config.toml
n_layer = 10
bias = "all"
parallel_block = false
extras = ["capped logits"]
init = "normal"
beta2 = 0.99
decay_shape = "linear"
MLP neurons of a small language model. Each row is named by its layer, matrix (gate and up: input weights) and neuron, and shows model dimensions 352-415. Each number is 200 + 40 x the weight over its row's rms, rounded and kept within 0 to 999. A neuron's up and down rows have the sign that makes its largest values positive.
After each neuron's rows, "fires on" lists the tokens most often at its 100 highest values on Wikipedia text that the model never trained on; "fires after" lists the tokens most often just before its 100 highest values on Wikipedia text that the model never trained on. A number after a token or word is its count.

L6.gate263,218,189,228,214,272,226,239,174,186,172,230,128,132,225,141,172,166,239,131,184,208,246,132,277,203,148,186,195,224,178,240,217,191,249,200,279,171,205,214,156,197,210,190,189,137,176,180,116,191,170,142,269,186,166,241,199,192,241,224,212,178,208,203,158
L6.up263,216,227,159,203,159,225,129,129,122,175,220,176,196,171,170,179,195,215,181,195,177,206,211,212,165,252,168,171,239,174,132,197,216,122,181,250,179,207,169,238,251,263,149,197,248,223,147,247,232,172,199,163,219,307,196,198,173,210,202,231,176,213,165,152
fires on: " and" 46, " while" 10, " it" 5, "\"" 5
fires after: "," 74, " and" 10

L6.gate1165,207,125,158,234,125,186,211,246,197,308,213,104,178,223,173,195,209,136,194,139,275,173,135,313,218,207,221,229,242,144,277,212,198,235,282,141,238,168,186,140,221,203,127,311,188,176,237,159,185,121,186,188,212,221,249,187,211,199,244,237,214,177,199,142
L6.up1165,188,244,240,190,242,189,200,96,87,239,157,203,247,165,99,185,165,191,218,156,185,162,142,214,278,162,141,274,199,206,211,215,186,208,287,239,286,187,182,138,245,264,189,209,186,177,153,165,217,180,246,154,236,260,254,197,175,279,239,216,184,170,183,202
fires on: "," 45, " and" 33, " but" 7, " or" 6, ";" 6
fires after: "," 45, " However" 13, "D" 4

L7.gate228,244,212,156,156,240,207,186,189,169,219,78,225,148,110,215,160,223,234,187,195,200,144,238,179,207,157,181,226,207,187,113,232,265,181,239,242,232,183,244,167,190,264,149,272,260,215,268,165,209,189,157,228,210,189,182,218,172,132,107,173,187,207,198,119
L7.up228,188,187,238,270,244,225,192,264,174,210,147,205,177,154,232,165,221,180,284,161,183,228,233,169,232,157,255,207,172,210,212,191,143,132,203,211,196,118,138,215,211,226,229,168,217,182,182,176,231,184,201,153,159,184,164,228,271,204,204,211,258,206,191,175
fires on: "s" 66, "k" 12, "z" 11, "b" 5
fires after: " I" 25, " O" 22, " E" 16, " De" 9, " Co" 5, " U" 5

L7.gate106,149,164,204,212,195,178,216,176,61,181,163,177,186,213,260,175,207,236,196,181,192,165,260,139,259,222,211,254,159,191,141,167,172,232,182,243,215,164,244,269,168,204,215,182,206,230,178,211,201,194,160,220,120,187,147,235,184,302,186,220,185,192,214,153
L7.up106,193,190,201,196,223,192,194,267,170,178,147,214,165,271,195,193,111,154,188,217,224,175,180,251,170,130,221,170,186,235,176,187,200,64,212,234,184,170,280,177,214,260,229,187,242,197,254,217,205,165,257,266,219,200,191,133,162,173,199,207,218,240,166,187
fires on: "s" 33, "ra" 16, " " 5, "r" 4, "m" 4, "S" 4
fires after: " I" 51, " de" 14, "s" 11, "I" 9

L7.gate405,206,248,204,207,238,208,222,133,155,182,200,174,92,195,128,234,158,209,225,104,241,229,198,185,213,164,195,178,213,188,161,213,151,222,237,232,161,198,196,133,176,228,295,213,218,71,234,185,188,197,224,216,180,231,179,172,194,227,202,193,216,171,169,218
L7.up405,226,261,161,209,224,218,218,168,238,206,177,192,118,173,187,171,230,194,220,194,206,179,182,196,230,208,208,137,175,227,184,184,171,238,235,196,143,221,247,109,211,172,191,169,198,225,185,103,175,174,178,231,158,185,233,288,263,184,206,160,224,193,167,207
fires on: "w" 15, "t" 12, "it" 12, "ment" 9, "br" 7, "va" 7
fires after: "li" 11, "lo" 11, "gu" 11, " Gu" 10, "ra" 8, "cu" 7

L6.gate994,305,270,206,197,165,166,164,127,237,125,203,180,209,176,197,134,233,165,229,124,114,230,205,153,235,248,226,251,216,171,208,249,169,161,281,241,165,185,282,250,229,151,196,245,149,205,286,195,208,233,228,124,192,250,207,203,207,137,158,155,187,177,162,302
L6.up994,238,175,297,243,169,209,231,242,167,211,215,150,108,211,293,193,236,192,211,260,220,190,250,225,188,224,192,207,232,191,209,230,245,147,249,165,113,234,220,135,198,147,197,170,204,212,195,193,192,133,175,199,201,198,235,170,206,200,217,255,220,218,186,169
fires on: "C" 18, "S" 15, "I" 10, "A" 8, "B" 7, "P" 6
fires after: "T" 19, "I" 12, "S" 11, "A" 9, "C" 9, "B" 6

L5.gate765,270,273,242,188,226,184,235,179,243,147,211,178,149,159,212,151,180,162,198,189,171,177,181,221,194,219,195,264,238,191,271,224,213,146,235,216,204,145,222,203,211,88,167,209,210,161,206,182,197,196,189,118,221,267,171,120,124,178,190,154,231,204,179,195
L5.up765,155,213,252,239,178,210,209,294,166,178,182,239,181,199,216,182,167,189,182,174,245,245,126,182,202,246,209,248,232,214,208,229,180,191,167,173,203,134,151,263,148,233,187,157,126,159,209,200,266,148,246,218,150,182,214,166,176,132,263,273,198,281,113,180
fires on: "S" 20, "C" 11, ")" 9, "E" 8, "+" 7, "D" 5
fires after: "T" 18, "C" 11, "E" 10, " (" 10, "I" 7, "D" 7

L7.gate586,194,183,251,212,186,209,162,225,184,145,191,229,215,212,174,232,205,192,201,197,200,196,209,159,207,185,214,150,155,213,202,223,154,158,150,289,236,161,207,203,241,253,230,184,220,199,131,170,168,204,190,186,203,260,231,184,273,217,266,216,165,227,219,186
L7.up586,115,243,222,196,193,183,248,216,249,160,259,185,183,147,232,206,252,166,253,170,232,204,183,264,230,229,258,137,229,179,202,132,208,236,223,159,183,150,194,252,250,198,193,320,134,236,180,165,229,175,258,224,158,167,177,150,239,240,107,191,203,189,222,172
fires on: "s" 27, " a" 27, "," 7, "tra" 5, " con" 4
fires after: " in" 25, " as" 18, " con" 7, " As" 4